MLP neurons of a small language model. Each row is named by its layer, matrix (up: input weights) and neuron, and shows model dimensions 400-527. Each number is 500 + 25 x the weight over its row's rms, rounded and kept within 0 to 999. Numbers have three digits each.
After each neuron's rows, "fires after" lists the tokens most often just before its 100 highest values on Wikipedia text that the model never trained on.

L10.up1638:490478521525517497481495492509512484501468440447523515497470499545452518480528536500555487479500485491528513487522445477534495524521492507459462512539520461516487500470538466477470509555535478507498539516494512463490493511504486495504470499486546513518464477485420472485537519515531519509492506472517490513431517528467483554510506507474482505455459574479477535500482500543491504519516
fires after: " on", "On", " On", "6"

L10.up937:512474496507508486512484506488528467483522562447505464480498513523516503506516531526480467428519515474514503456507503483532462466471545481487524516515519481489539508509472505489544479528469510436479473507535509507524468526521488476522460496505439465504495509487545562534470494489436495467496481505489493488491499492451470535512521523531506471500459513512482488484483526509503522488516
fires after: " the", " of", " to", " by"

L10.up3805:515470529549537539565526491506519531492504498514493492500429511489456525479509501490482475497455507487518486470508482491467499478459528500514492501535489471451495480514486507481487492513468447532471497529543486482490502514509485524532481523513523472498513474517485504555494492540518507510461481513489501524466544553498519467502466524478520521520497536512548526514506502490454519509458
fires after: " ", " in", " to"

L10.up3159:501545531524519522532541542472506488518533491517508491487493517480504514550511512555529511523495476493469491471469466495481497488489527509506477459488531488534461491461526495483476496480464512523440510530502489529482500496509516455475434521503493461482519461431487508534518477509487503492526450508510503517470560497512491523472502508473498444488513549504499481508484557515510516495479
fires after: "°", ",", "′", " ", "9"

L10.up2460:471533507511503544483524489467483539550493554533523481495470538484452511447464449469503559477537497524496518513510501485508503483543491528557509483523489475475530488518472496505467505498548525466459494504515493499538496483493525501529443514515462483479487463452490502500546496477483457448532500527466512516498487547489476536516463493519465527506484504485525448517489514484507473508481
fires after: "\n", " \"", ":", " |", "===", "|"

L10.up2060:472510489499510513533520520529551528490491496493500518537467489497503569507532521507514527510470466478468492497480463483483442546478491521471506510528534492524525520497510525482531499462485508477472535555478540476533516534511507541498477474482476531464480458478531524542484485494542521466535495479406495510467498499435526466518525515477499495495478521491489513494552452478481515500484
fires after: "1", "2", "0", "9", "6", "|"

L10.up2621:546492534519487495519535519523529478477471541525490519521508497534506469486488491545473510502480487521473484480455483519514508498461539504471475470538516539477516468488499472500491469474497512514520514516539536549485503484485482496506486491534467508450473490510517517478509491506466512476507517500467491484494499491453500506536523515539509507520535504487518496516548536520474533497530
fires after: " in", " the", ",", "In"

L10.up2188:482509455499526488504544503503504462492472534485466498513505462517479499468467499501480540506492529521516476531498481466512515502485468484529510526515541515484526477495502526497487458478519488504517520537496537532476500499524445445496507512527511524522488486535439488534509446487446473502500463511527515477529477480491498549516494500501468519513496492506481500566457530479458553511492
fires after: "\n", " as", "es"

L10.up273:466513511473490522479551535494481483493501514525493481478476529498474461529481491499496471457475488523516460496498502509494512517484493493504483492502511458523510484473522472533458500494511453533462503476490511485496520510518488469468491523501445507499499487456511467534492479488512550498486468474500506481468542464507486524493520507450449488489529495522516510487511539527469508530526
fires after: ",", "9", "8", ":", "1", "7"